Part of a small language model's weights.
Size: 9 layers, width 320, MLP 1280 SwiGLU, vocabulary 3532.
MLP neurons of a small language model. Each row is named by its layer, matrix (gate and up: input weights; down: output weights) and neuron, and shows model dimensions 128-223. Each number is 128 + 24 x the weight over its row's rms, rounded and kept within 0 to 255. Numbers have three digits each. A neuron's up and down rows have the sign that makes its largest values positive.
Before each neuron's rows, "fires in" lists the words (lower case) most often at its 100 highest values on Wikipedia text that the model never trained on.

fires in: "and", "the", "a", "to", "as", "also"
L3.gate653:129156135154136154138104120148116113124144054136115134106145126143124145122133101160122150181098130116101137150122123118164115113142146139134136144133111133136078105138161129076114105155149117105115154158106119063125090131129125154132155096091117132128125137154126165133075075131122152136
L3.up653:122133105142104105127139125130120091108119133117150151170104129157134144129129169121131134123148142098155137154153074068150148132126148133137113147126110100127102131097115154075143126149123126131087139128141125112190142097165108131130122128104116135146111153142139147124065111141102075126
L3.down653:127089083118158131140149132087135128116101120163143127134107105116147133148137115134131097150166096120145162147134115152107155154155140098149140157157108146144093117128155163129075153124128099113144116145153143101155106108123134151142137152086118122103125186122149196088094115069110110105

fires in: "of", "contains", "by", "includes", "are"
L3.gate1182:153101085120096085143135160139145104109117141162129093127132141144139127099114119167096135123122072105114100112103113161144103137161136156105154121106077151107154138120137148158129107147126151136148138138131156130133080152116099096151128131114124130154112115133109154112124124121180192122
L3.up1182:087124056148111150146121136111164111157092112173138129146114067117124131134150093140120130157142144115140131097144080120114091135149149145152136107128134137176103149123126133153113117154117166121173149145129140120128093119125151109123122141108119156098146120109083137156140131114132132142
L3.down1182:154123126138149107128099127158139123115117115150184125128125107142125155081131087128118107172140111103139122124136092109121073146105113109115111096128118138103108100068136149115112125169066145089122104147138159134150133145087110163125165107095138120163129138135139183142108140138144139125

fires in: "in", "during", "at", "as", "following", "since"
L2.gate9:081143129151116115116127110136102122134123128134116105121110115108129139128151129138096143133128113064122135107150138151131139113132162138113088145133167122110078107142130148124133131120144137126101102153090091121156122147106156134160131103169190132123116100096162090108194131144137133145
L2.up9:094109108111111124174118119099148145123144164146132117118152111124137146158121102137177107130110126156150155113136142117139116098137150169116128150131125162133135087163155109101154101099156133171146109128141089134147119172142156111156110137130107129146070133114130205135146113125146097180
L2.down9:128144155095145075137149132119139106111095128098158093136128106202152108105141111139150182104095141143113109098125127094130096157154154101155116144149129127134126105158093095098124131120126104145116144121155099116121141140134139117161115133123123133129160130137117164133138132131147111111

fires in: "set", "member", "total", "variety", "number", "group"
L3.gate1083:128161129133146172131129120075122140121071166112133117097143134099107061089122133127110111143117140138119074104097152144164128111116091119134126106124130155142133096095146101095148117157122099121140139149132092134106096170129129161069121103133095161134184132121153146117125112114140127140
L3.up1083:118099134117173122130132141134123110099149159157134102138102110110114092164095133145109139141129168092128155134113148112127086180107118157112142107125151136142138123116144166107140086111129150117112139104137134148156143125142107134107173147091108157115137162112075181130132088157151117128
L3.down1083:083172148114168150172103123147145108130062137114155141122137120089159091143124140147136118139150162129141141161093126132094130108109102082111139079076118132146180084088181116118137166109146147077142124130112108098090127109110133113153114122102121171081170119109135111108109121157116164171

fires in: "by", "to", "in", "as"
L2.gate1250:142140129112129181167122126114116196128108110164114071135122131150094131142112120108093135085084147119112174161137162117092144108082087138121131165102133106123117111155144121118140132147163122119166154077121142097125103133118127143121127166120122110143148095109147111109138134143125111099
L2.up1250:156119074114103166174112115136110157134142104161128140145096110101174148078082137127110090137100144134104142183121113104158105108099191085149141152134183116108133118123109151150142137129127128118129141128098125129118146129121152126157124108093122143166151094109118120112109139120114109115
L2.down1250:141138096101171151110107108126156107125134135124113158147053109147144161105106096142133108120142098157118087119155099153138065149105182108188111126070148113126147147084138127119118133133119140156098140164108138157128118140138115106115116076083144110139087175154146103110135151103137121136

fires in: "that", "following", "those"
L2.gate825:170137087169120133157113135151126127146154111136106149134115175127099121160092113184087139140157123147145089101114118145122122107164126116073110138144154158185114107159098141088145154101147101154129136117101147135085124154086087136121161154151120100127121145127141123087161077084107149104
L2.up825:107125110142104130117159138141105124137129142093116147126134146106113111118084135122117103130129128110146144081131128146173114084145146154110185116081121148116119081133112113116167121158094142142099122096161136123097144095135157134126128148130082116172105118089096145156106151126130112166
L2.down825:111127129083108107166113172117153122126139121128130110123097165129140134125134113108153142086124153129112158161112125156148099123120135105146130134078149108128149116113127075146128115130150136093102132108104124151105149090129146144118114154118113132130120179114147044128140147113095141177

fires in: "to", "of", "visited", "attended", "joined", "up"
L3.gate670:150084086099149106162109148157120094129152134137147117167124118173121112085148119111110129093086125149097144138145137160152136115117134120123126094143106098104106147153100143127123110121149142152115134137114123121145135109116154124119104110143145111114173110131136131146094143103146152128
L3.up670:111137155099130122130135124125115097125091168119095150127124115131129149089134151131104096110093146149123177129135111122130160137139141105170154138128068135111154158127102160154152100130130151107121148119189076149127099095131083125102129145129137124081129126115086187145130097156129096133
L3.down670:128143125108149107127133147077137095090137167163144136125148161155144112106109144148117123152111125097087113179128094102129097121125131144147150124171092153124102135153114134168148129131115147135140110110145112144150104051128123131136154136140126119096129137092098153141139126149143092145

fires in: "the", "as", "a"
L3.gate531:160109106142128170110123109148091100087136146091127108113132093098148124153134110137136120148101118119108138124155088116133144101144187154145118125080128134150104095094139145163131101157147099159093154112117096174137160098140156117137154146128094107129112150113107139098144112153166132145
L3.up531:111136146114103158117149119144131129117146109125130136078113105098127100103135079167136140110105142141145159152123159127153094123113139155166140088139126115133137147088170135120174153145131156153118133169091120109149153138107114091134116161151150131160103136122134196136168068142152163100
L3.down531:102124134147150132133194127161126149084094152099116104115127161134124134112117126123154122156092160110103125161147124139163086117144118158141129122154130133132120152124120107134102135132112095133113100108119156119135112136115125082144086118124088154114124126168127209125137082130132111169

fires in: "such", "born", "at", "in", "of", "for"
L2.gate1140:145113136126155089112143113122120142090127148098168133130101170126116153138109157121146096155136181128126129109104137143151069137150132161134099124156111100128124145125110128145089122158117102051169122148103069133139106158122146159140095112148129129135136123152110125136112093087131137116
L2.up1140:112131099134086111129118154110146135101123155132128137119169130097133113112138163079129095130143183160150126160131110122114134130135130096150120138171112134117093147108164151134093103151162152096125103114143090155154123127104149068084124102130142112146156107118170103146163121142140134125
L2.down1140:209164145149126139117134154125118168112136159100120140159124136115090127124140123133110132097109122130082109071111111108142148131126092137126099096106131111120128171117117123185145146164132142147138110117117126140094133139166163062142134103134150157130140106091133164130148062133063067099

fires in: "at", "in", "born", "as", "on", "for"
L3.gate876:155123088165134098153149121121102114127112141097116104126112101111109136116145129098098097147097156157144078146092096139141146163117146119162086135172097132131125147095148145116082086124145144107095119111132159148089165116070126135083140129103121129174137088136112118127089112154115130067
L3.up876:131168144122124160136152120135110166122140106123137131174120174111148107146136126100083101121156184142144153125176135171189165117171147157144143124117128102162148135148142130108131152160131144136115151107113107157143108099151095103148122101119159135134138152138135109093140108170139109166
L3.down876:138148106112141117112096114124174116150127113132112088144138169118110090102168115135143102102136086132095135127103132074173150121140162148135142101079150124155079113135158112143134119079145107186125138106165102084152095101124136111103123152124156166170116180140149140095147125086188114159

fires in: "by", "according", "to", "hearing", "makes"
L2.gate343:124099112133151171112110129113129114169148130132107063118178105112135108175097158104114085136152113141102112132146121148129126123131122102119133073116110164152122134138157103122154113112162114122120124151121107131106112125115150169093105083124092102146115132129181109108160105123112144109
L2.up343:151118125157140079118099096118122089158120128120117106105128095137148120163160144123147114103108100138149144157164134154164165139127147164117133165138113093123102141144131153139124077079129135122121145137139098104107125164169127126165121090150112146101143100143166089078133135129137114114
L2.down343:149155110152101185126132136157121118094129098161106147103125118158104117151133123113135139067130117119129132130117141149142151140091102131108121139137118114098118130152124127150169109189156130162080135133104105115116138130100164160138136143106148102145175154117143163127117104173117088168

fires in: "which", "allowing", "allowed", "helped", "keeping", "leaving"
L3.gate1191:123167127133118136123151125150096172160151153132151119079122153136142111091098093132123147117105180147130147096102145135119091109179124119105117175100136111153094115153136123087125115093128091144095101131115102137136130138085149148076158092100137143124156110087135117111126089137158127127
L3.up1191:157113151126133156101136116125137095099111114096145163139109129133105126167098132097120174121146153163120148139141186103141118136143128099141146121140132131131128123095180156107146141111138133161132127113083075158091127162172150163104131113154144122095145118115182118138120129169124106112
L3.down1191:114125090171131138060151158147114117130157157101078107135106109171115146112131104104130124139151150171125183131148140162149089119138148106098114150130135136112126118105123129135141131137125107076123176192126125110092138109134132133135118123185098123125148141187107146144150121117150132100

fires in: "some", "most", "many", "multiple", "female", "only"
L2.gate545:171127137137126134159166134150124104139136142132113120094120107169111101125138152162090138133129092153123123133102153123156128113099148135106119146144104162152127125110114132119102120101092153101129172159134114089118105121129128062140191109115125060117138098162185160099126109137148134151
L2.up545:134139134174128114153156112101126107150152143150079165130142097149177073130103128106154162070119137107114123132152155149170092099130115090162107124115139074132151145095134182135145135150125101110108103130156110123150100131168120079106134102102114130078134120088152141132111129116123103159
L2.down545:090154157142125150137124150164154150151112128129093132124139145128173136119141120128122119134113124131138079103128162122150146075075107116156099097079136123122144154082170119160107142142110129121128133076152123135132104115123096122131135143114136086107161152093120147149110127165150120142

fires in: "of", "for", "on", "between", "to"
L3.gate245:125134086127158139124165151164137090113093115128119136115159133136144121125157115128127148154128134167154164144169162120129126130153111167062142171112120125123147131113149124141140118132092112102136145125116118120140075140123132116130135139135113110112133150132100143101141163098172143134
L3.up245:131114107144112156102151124132130119126150089154150149123155139158142093148138088157119127092128159130134126092158163141175113149150142133148167141108144134122140129112117094077147118112099146148142149097155127139149098140124151172102101124189121103126134147159130091161135160135120180117
L3.down245:093171114108091143108145146171063121103095148108101120130156131124119132095095123165145137123121117151159102116134103134144119144100141147128103127162131127128148082115127123120117138122148132158135144128117113133076151114123122117158106100128144085124086145128170195184111083110090154112

fires in: "a", "an", "the"
L2.gate233:087192114062136112143147111137134125127179104087104106133126118150150149134126118145158086131123107154147078138131052093150139124142111145101118087135111093169123116119141120141113157146153135143109144128145131125104121147159123118118097160142112111130100178126099149109119132220196108114
L2.up233:144131125123129164146125101136129143151139124098152152131110136104093094100118136154087108111187133181140133111137150123121090095085109207120153105117120155147103118083119104153105153125127135168129151107136124102125126102145092147120123146111155088163112145105132131103132138120139156122
L2.down233:117103169148111154121114123135132123110142129105105106109119103126096109157146121161144121155128121155127175146098134158140096112127089154125156156118150150156110131091119112163114154143110080140136115132096167135132157133144146123138075154111100165138156149154130152135148146139130127110

fires in: "of", "from", "in", "by", "and", "to"
L3.gate1106:110154110104175132125093139106139181139154173080125125127133178113103125083099115150114136145141129122095106150132129147118114160086132157140108126125142082108127096147104134139127117103143141135121133076128087130124137141129174137145106084109149170103109116117109207139171142108129126092
L3.up1106:100107136123153144103114124137151176112105169138105087123133126137115076131095160145115087129154176162133093151134164134162118111122096143152164156093182166135148147142118113124153170121132114129088114140132141120149121173096147153124090163123104159115135103110112190099135115112121136106
L3.down1106:140095118136126087142141115108093114138109142126110099117120130133123166129108080138131127127145080089127077094139138155143163106142129144186131131151114152072114117161134135075093136111131097112140117149130153139107104102133103144122151123130129142123070165104145224140105135162101150141

fires in: "what", "whose", "their", "his", "its", "weill"
L3.gate1225:151093172142080095114084143171144144138118108107109133131143105097119130116148147127138109199133136149112144166138144140146203145117111118094146142136136157086123125157103124157138123166116131158116128171102141135117132132139163093157149173142137158082093136131112109164116129099160089100
L3.up1225:136146128112128152099114122089101142115140135142116139140135141108139129109104150106120128137116117131113107148138079127071138082132167136115104129136105141141162117092131124160141098141132141122148073157135125142076135112127083140106102130091144097134077128123090156170149106169150141091
L3.down1225:105154045128102133138111122147123155099146130128116176106133144095098091138105129127113124150107167122108098108183086115148116119110144102119075162100075127130105129079122133136144118078153084154112120091110140129155129168122074121142109155098136114159138113146163113158154101123072161094

fires in: "of", "for", "in", "to"
L2.gate1100:128131138124142111151119094086103140154102138097100101115137132120107120121136131094120143162124124179122157149129175101152081167103128133089104167076162115145144181119143130125140131134091128133154131134103105148154047114111182141091095115127164120123173136156126150144145126159138112133
L2.up1100:144165113126094175112116093130141149130109109130102072129126179152129122109139096102134154135173136174155151151161135137140109163170119134140116101093169123118145150125085112129107126198121089110147125169102115117154068115182161151098111174142160144103142141168151125148118103130151099108
L2.down1100:148074143155169109123123131138098153162131100172170117138111141113128156136108082172115115106167134112090099125125121144141122123150126104200112138195075126109129129110175152096143110134131141131171163106157128134108120134109120126123098113156109137153092136107130250124102156117123090092

fires in: "school", "schools", "university", "firemen", "college", "tanks"
L2.gate151:169117170106140126118123136108159098083107125113123116108105148127118132177125126128126157096103117117142109126124114159152142082106150091139064111126114119151144132165115138143147103136148107163125136129095112092127106116106149117105130104147131102095128123125137106142113085118133178106
L2.up151:111089155124182115141132105139115100098129127139116142078094164133127131100144162130115156113136144148099120129124115128134136118106095111112100111112101143104127130136108140077166130140096120081124158167145160113146130099105102149165098103097126150112110136083108131119124097098126094090
L2.down151:104124114162137121170097103122147102133093110124135107127123111189145121132128126089133117119166112102134156146112088143189159107147102124135115106107145139149149163171121176100129126122139104099140112105103155116126129103156110120100110160130091116123102131113057167173082148170130095126

fires in: "one", "each", "that"
L3.gate93:132105140135139150090136139168120121127130110131120136154145161100117057120105147105123125146122107138129095139084142180132150151110157146142119125125125145128145120120065118145157135066158114141107129131112125143132170155142127062111088151108138123158140157081144137145100157100089163125
L3.up93:089111143124152117103096143146084170146120126156159090121133139109098134102137122137112103135104152142131096138098119112127135135101124086126121173086157124068134147172118086101112177061180141062089129131109120147088164112132141121114118163116132103182114114096154118114135129121140119102
L3.down93:158135132090123140118111129134094110137139091108108125078109165147083111138156166119122080133094116102145095160127149181179146082158107076095131149095163151067078092122097104117172132107138138097095139156103118089109169126108128108128129145124139104153158164079138118115127129140126145130

fires in: "of", "in", "and", "throughout", "terminus"
L3.gate989:117152161161171101140125088108157121128163091119127094125097140143201136096092142113135123142124144152135159151095100128117139098119180124122101138158152129143117100134124084114172133156139192136114104133133150120147096132131126161128114103114127113130108132122129137100129157076127123111
L3.up989:134115129184169163149126141121164153129165126140107108163129119182131145166165149091129101157129142146109100111120124139150171093133135120136128132126056107129126125126119177127154090156128120144126198152123124091158113139192113127126116101134063141113150164119085167119137152080173117089
L3.down989:129143138135153108129140141149181152174134131121102117093082160150141174115139098126117154123179120128104123123140144135098148107126095158168109160120126113081137184134140134105145136078088055141130142107133100135083107153111107120127121099092145103180130115123119167131175092153114124099

fires in: "and", "with", "as", "to", "even"
L3.gate870:170135130160185041173138136096133137112127087148104064166127118171150174136083134128116165105094097127133103138125098197142143118137090138121141142123127130122146105135129103138104103134139137131102134167158152179171120160135120144139136145114112099100146100102082158077113107170155125082
L3.up870:088139118141158116142103125149123105121182159118138126113160089155119137124080144132142115175118109104128129093129104162128134115124114123118154141127124104104111101165111128139152130095117123084145167141160160143152058087143089150146139133129123113081127151129085152124097160120106131113
L3.down870:126097111158157135106148121129126106114120117119151132099143161120136091149137128097079110097175089105143152146120103078112150129133095114157126150130125163117133140088120168071135113154107105142157132112157141127109130083135122160118148108138138117131117181132148225121165160114133120114

fires in: "of", "to", "by", "for", "at"
L3.gate850:132146140172161115109117133109117114107113112113141115163143136135167137151079164098143158115118119127093107127093163166116071080160117158129145154149149144119111177114096142148101104092167132139142124104145095097129119139096134105141106112097125138151123117135146179108131117153149147137
L3.up850:129127075154090166080100138134099117105141091135108124079175085111096126098088125148137124144150075132131097125147105118113077119133150089155120146109109162135086140120119124152116115134164088124136140096186114134158152145107171114092119155116158111148154153106143120122135129173112129138
L3.down850:096137155151129091129135147157121145141130110163110162126166142148114145102137121108131135103146109116135122114152137068166144091083125137144130111080154155120173136128145093049096118145111146136187096121116097125092145142114105098125130142102135123103097147130141151068119117105149136171

fires in: "announced", "before", "to", "of", "after", "until"
L3.gate869:159162082154157129124132097122130114161143123145127103109139085126131130101113148125128120105115102172063143119158111104104156111171193162132140142155116153126163129149127138117114133114159134146117134146115130146100122093138106106140109123114178140081158104121113173092123134124174135100
L3.up869:109122122140138138125106102154150113181134188108126119153092139100100095123113095125094092122121149141102101136150110096133090151185094142136140167167177130160146133102128117105153104143120103149117118129114115120151081145139118134140127141114163105125105158145130198141146164146098126108
L3.down869:109152133114147130107104122133130129171130135159165133110158106106151138163101158130101108141114132114127090137152072119106141146169130151156129166138147121076072135126133118140099165140123137091123107153153159125126099158137106138105109155106150136108138159156143165167131127143096103187

fires in: "with", "under", "by"
L3.gate809:134098128124121127146119124059146102123146162068124138146142128115144121090105089138157121131135128158120141112094107127144118129133080101142134156118117150109115136141157118144151145122150149149088145145100108119100109093107131153137155129155120161136074151142160126093183145101070123105
L3.up809:142094146111101108154132135131102123118115155136112118128136154129200135117133106146147141145107133194131171110092108135205140149141155142115126149190096158109079141118169104113105134125137136151130155150106119134127143090141143131119100147148112123163119165124136115098137129150144142113
L3.down809:143120121109153175115132087139126115105106149135124132098124162153101111161101097136125132157143127105140137117153164137162107130119084172095195175149116120107125109131112117139108146158129096097118142122101118096146144110116178116140124092155139143109140126157142113161143136147163104166

fires in: "that", "which", "who"
L3.gate16:104142130127113173111133164107083171120105115082146131145131161129122128121111150120108131123121118093104129153106155105160102132121125137113138115111128088158153127077099088145166102140119148156103102161072106055167120130119090157104108146133141132174162112134109160103169113152093161152
L3.up16:165087124126134102123131136120132142149067122081112134139177161128104128096152093138149100152113126114125133093120130122127124134117125166146143138111132129101164144141130092143123146110090119139134118116138148133094139122150112145116146158143139130136120100122160173125153106124140164130
L3.down16:127163089136107113159130110114111127148139103090133102163158139155119152135171104132100074140124142133144100127132143153094150097140094118086133133073164112111115167167112139118112098123127121134110089136147061152090123156163107136143125136134133145087096125141108155106176120180112140115

fires in: "of", "the"
L2.gate153:114150152100129101152148132153120135129123127125104097170177131116141140096124154102128114089122185137141096141129124177130130154107169148106125096131168097145089144156136129090107159120141136183110142179116130126114152141122103155065135108113137155109131107123126123130101134116153119122
L2.up153:128118131132091141147197116171175127135164072103088142111115136118141113112094096100108164161117163126147149122100127113140142126140114166133110099158072103116071110157125117097081153141106092138097138140146130126158150168155085145101147135119141127129138170085146155071138137119174152147
L2.down153:114109091154128118172100101143140162132131121117072104102126074105162101150175143105103151144092145136140156168132127121146114121123125169146109103117125110113113119139139126068107118183099068103155118137162108110133118146111115116128100104153103111116157117154114110093134099143178106137

fires in: "of", "s", "are", "numerous", "also", "not"
L2.gate20:143092125164095159155102138135148157128134129091158115135154096161120104075087138158077130177082113089108121129137172150141097115141114106138086109130115123128115144150115104103128113134122177115112111124137100126151161150144149125152138122132098151169153138121150160128137154104141163138
L2.up20:152109124124110155086114153153103140133081086175124132135135113118155124111129167127154145123134148125142115108151144092126141160099145092113129124124155129147098137108126177107111121103104160130138108152097152134108128130083131088124142063124133165097149138122118173115123123150213119167
L2.down20:135110151118145145129104137154131123116120166150163136093129091139163141082163149107119105122129174101086132101127101174142129097121104116137145144112089101100118152117138163145118112139083147127149107148179135150184118070087117073170160095082129130101123147108124130109133128142152149158

fires in: "on", "after", "as", "when", "while", "if"
L3.gate651:066117141147141127128094170110139120160132124129119148150094113167102100087078098150135132131113120113135189108140182117156166118141170131139136129146157153123151157123139164120112155129121191134152129147095108157139109175114107107122168144148115114154124147158133139155090135162081101093
L3.up651:170165116125145125126159109104117112135147149142143106118154098146154117154104135145142110100084142128114121116174150132120133095121178170153160105113120107094158087148087128105087128149102113120164133095131107136122103118129174093107151099155134132148161114148104108129103087152119134121
L3.down651:143140127165154150129120146117104122149112100113134126104075124130165124164082125095130112116105133173098109140121094110148159153081104133107101145116137129082134152118128115128138155095097146101153130139098103158087117161164095129147164127137113196135148123125135125153098124111104140122

fires in: "that", "its", "launch", "thus", "which"
L2.gate319:130133124172092108173162142116088123135137146167132139157120136214103107139126120136088138135110107132148115100103105125146186105145113124076131124146101127149152110118136135097127150075116094142147147142140136155131117115149112127109167132133159137129105121127120147146149120102152133125
L2.up319:104109170090073151088110124152177164103103134145133154135121143141130122135105159153132114102153123116138123176143157117107147125149108132121125132149124163137107110157114093146134129124131120159095141115159103110082147089143071125104109128116119165113127104224153153155153135105157145132
L2.down319:074128132083128105111110092171111130135120142132147133106134128141142127112152123121128090100157110097122124105083109155120176117137132146167132143147186154140142106113096153109131134114127098149180133142142110120140162126085170120133136136132128123162225118133083119143165096161131139121

fires in: "a", "is", "was", "of", "for", "s"
L2.gate914:148158102111125133136072124152122128134088104123110109170122126152144131111111158135135113139086107162117128102151104139113132098164095140095158122127144137141130154119138107169101144149169097141105107128138130085115097142112172082173095130148104131109101147157131109151155133096162115122
L2.up914:165127107127101140169139144129148142090101073116132129111120108143141107137128122146106143110092104145113162103128156153087106092079137144077145102156105080146075166139156140142117142118134136161123120146167132109137097108128157121165127162140090103114106122152141129120119141140149102135
L2.down914:153138108087118157159112125144112162093145101109161131109127122143084141148172168148115135114127138151153128095135124132099122105146125144100148138134105054156135143130142142151146132104082155122115164141100167151095130138133125155140144120147123105118113124153156117139123146160157094123

fires in: "same", "soviet", "that", "of", "several"
L3.gate519:112103145131076112119130139138097101145114100117208127129105140116121073111129113120117135115103130144137135082151112099145117166150144102104096111135157158104134129107127096081123153100122135130135136120104108106140155134075151117121152133097138131109132142142109152101138110113106127127
L3.up519:125123106125115122136130108113105121128191095132157136150116153100133143117129107135109137150087155161109144080142120091130172094154149140146110090101120102140150115153140125108185146132130106114120129140103150085138169134088128110122161168107135162094129192095142137087138169135142109133
L3.down519:104107123098135141174089147137122130134156147148137152156107168118134137109118098138140122108102192084118132109136120121127106083131105124133132130113158117106144103111137146163112154133068123106109114111092134154127129124194131151135123128147128149120147097133084137144110123119123146135

fires in: "to", "on", "by", "of"
L3.gate1271:168077117183120121126108138099041137104158149115140135135121115140100134155117151108097167111126115127106141092103147089108113123149131097134152120131146115164134125114151122143115146094158114133098178177142080091184132116143182150112142120122095151114130134108137112124174132124159116121
L3.up1271:170147143149137123139130126117081112129148097132121162118126141145102136108113112108088149154129067138143128098132126135095130112127127116124141148126145152129147123155118125147125130104129127182142141172130086140128144130100165146107135154168119153147156144114147155100159130130122098100
L3.down1271:190128157123151135128136147147161134103116103164127095112129157124124153118134139098138107123122157171128109132129134129152106131165135108155090099208151109125097131109138149089094138118113139137166111143146170134120150171157133168141131155152110106115163125131142191115135157131135105169

fires in: "that", "of", "for", "to", "at"
L2.gate251:139125107151078140099137097106127125091150146096118116074151117160092160100121142094137161111148143127140164164141166147125100135137129106130072117157152136111103179131134145117133106102130126107119095082131117151109119096117149134098117160106161114146126085119119119101136163128125153139
L2.up251:143154089147104114146109171142094126145148126131148105172121115170151160111142150101103143146177116148115170115143100065149085105130147106120104132144116101131161148128098108105118146129135142151122126152108099102099148140121138108134115134121129167089136132168119106098103129099145153114
L2.down251:131134101096155111177115147137125138136094151162131103153126129139141089148068102165142136137140096176134086142090102119141112139096138142121154137112159094144168156140116132109110126113108169119185136156112109119123140121170077122147100122108168162098150108149078135111128112111124117084

fires in: "as", "when", "while", "if", "because", "although"
L2.gate377:087121118170100108126156148111158124137099119099124113106077109133130108107090146144094182144104116106188099143117127132131130109112118160098138084170163158128121130087135107138100141133181137148117084127104151089152141177100130108106137139132122188184113127137109181140128180170125165113
L2.up377:112163114118122129133137146144150124089117147136150089139148152080125130115124133120151135114091113132131142106147084095139139085133116168126097141105126150113090144152093085071115140134152107142086099139129109145194143102143129137146172139157126112162113123132121180146167127120138163117
L2.down377:107097101151112109140135150113141102109149168072120148117082137162158092103108112155095143133085099119122118136150098123153125112126200113144103121111148123129096090096123137152148130095126117115128112158113104150113141103109146131145103106163152130117168098101141089140111113151132138120

fires in: "all", "many", "allows", "of", "only", "allen"
L3.gate598:109171127151107091119140130126111077120146167132118106142161128117135135121117113082081149138095111134156099140134092190120117167127144118117106115146090132100118157179102125118106139116158088144121120100165096098082113105138095128127129061101114137121135134123157101124115123170163118110
L3.up598:104144142132131155163156139127137121108146107133110159116067102099138090078083155098108130123122104107131136149142156095125122090131099093124145097104127138169132122069175105109128115142104069137126114135131134139079140148131146153114147102126136100125158109112101126092156136102112120118
L3.down598:116177155139134119130154116162110131128135107095157169149131119097107111116125101138150130152159117102130138174150106098079124120126101157134115120114128129149135169067129107133175089166132111112111124137159104127090123151085100132133093142105112100132122086115109152116091125162163083118

fires in: "s", "learned"
L3.gate536:124103172124108166148070179125128150127157137112171139124139085106141129100101136159123138105137128109156163130108168128158115129127114121145139126159091078148144170161107088156093158143103130107114075118137068172089126111084148142124171135159112146132143148103133154179133144095143150104
L3.up536:082123117116134158142109103122130146091106154111135094139124143143167154129108149133102126124137119153146112111147154138098174169144153103125102075091147051116134116121109109152160119102137162143160132119118120131128127166112082123131130107114147178153117101058153156173112122146141180091
L3.down536:142174080110134122148119195128153148151173144137168125129057127128133120135153125120142115074153151151120191129141152171144158099122147057132122134099145082166130144123100126129153148151162112125161133131111133139092138121117113117116137130130128093112119119159094139102118104123163120117

fires in: "and"
L3.gate1202:082121154159159119136140095150112090154158135137110175112147147124176116132139121125146124125187129112171102134080139155155124131175089141117147157105114159132115119176126131131124108140085134104121115132126112089164111126095146127145163140134123148111136119147161187061131144141164122091
L3.up1202:113131198167145161132123083148144110112123127070167141149155133108160113129095114149136110143152137139139155141141122104138115093155141121135115116116137136141132097144103108105147117147105114144139119133098138122160121095143101162161140129115115134117119115121124154098124141168149155141
L3.down1202:115131154114146080149120120103120140143158151157104144102118199170129171142124100161095183121149139179075114118101100129121128076132137127117153140124125101099142160109157110127134095121112094143147132174158115143134109110116178146115157140112121138133106117131119091098100152174162124105

fires in: "the", "part", "named", "s", "of"
L2.gate1263:171181096096111176129140146148123099104137160123121132140129100125137128112153153161138108112112127137096114111103095136137157103113149134118088124097148123160099101116134114171087103193121116135081105159149112145160128113171077080118158146106128141116105124111122104123118108154182077141
L2.up1263:142145101092103151179141157162122178145132135101131141092096115087116128156135129158115121129100154168143173117140079080128142133126124115158124120109115121143158157103097113142130107166094111148124156147111109137112160120126138119114126113125116134147144119122168123122124118136169137126
L2.down1263:099116172096125139118122120120146110134123133137133104109112135113128126158104161107136153170122120123128153173134101128147094122121131104148106114108174106141144117105103088110152151148134103160123099103134158098134103131135084146132095139140139155120095124138119191166171112105145113125

fires in: "on", "in"
L2.gate1141:149100156099117106096133115095163100108108152152131145095156145101158085154144138110138137109099119146168130111120107109155084130110135140110094097155156148138121156138110136101136149134102150118055139118171111120110128120117107111122119149169185160067118106153138147115164152162105137073
L2.up1141:113119121135135153108138132133094138130166124117134124177130090087103118095101129178127128147145146131175149094088149111133114160083174126156095134134116088170160080129096142122122163098100164143111123134109167141136121138120156112157092134107133153151138091128133157152125087095146148149
L2.down1141:101155114121105092100096121123128117145096124124103095102074096093127107184126109096099115109112102146132135104117114112136109129136166099111130154121146114114119089100127094121125097120095132147134124166138117113146109126136150139122110168135111117117137118137102158124117086118092098081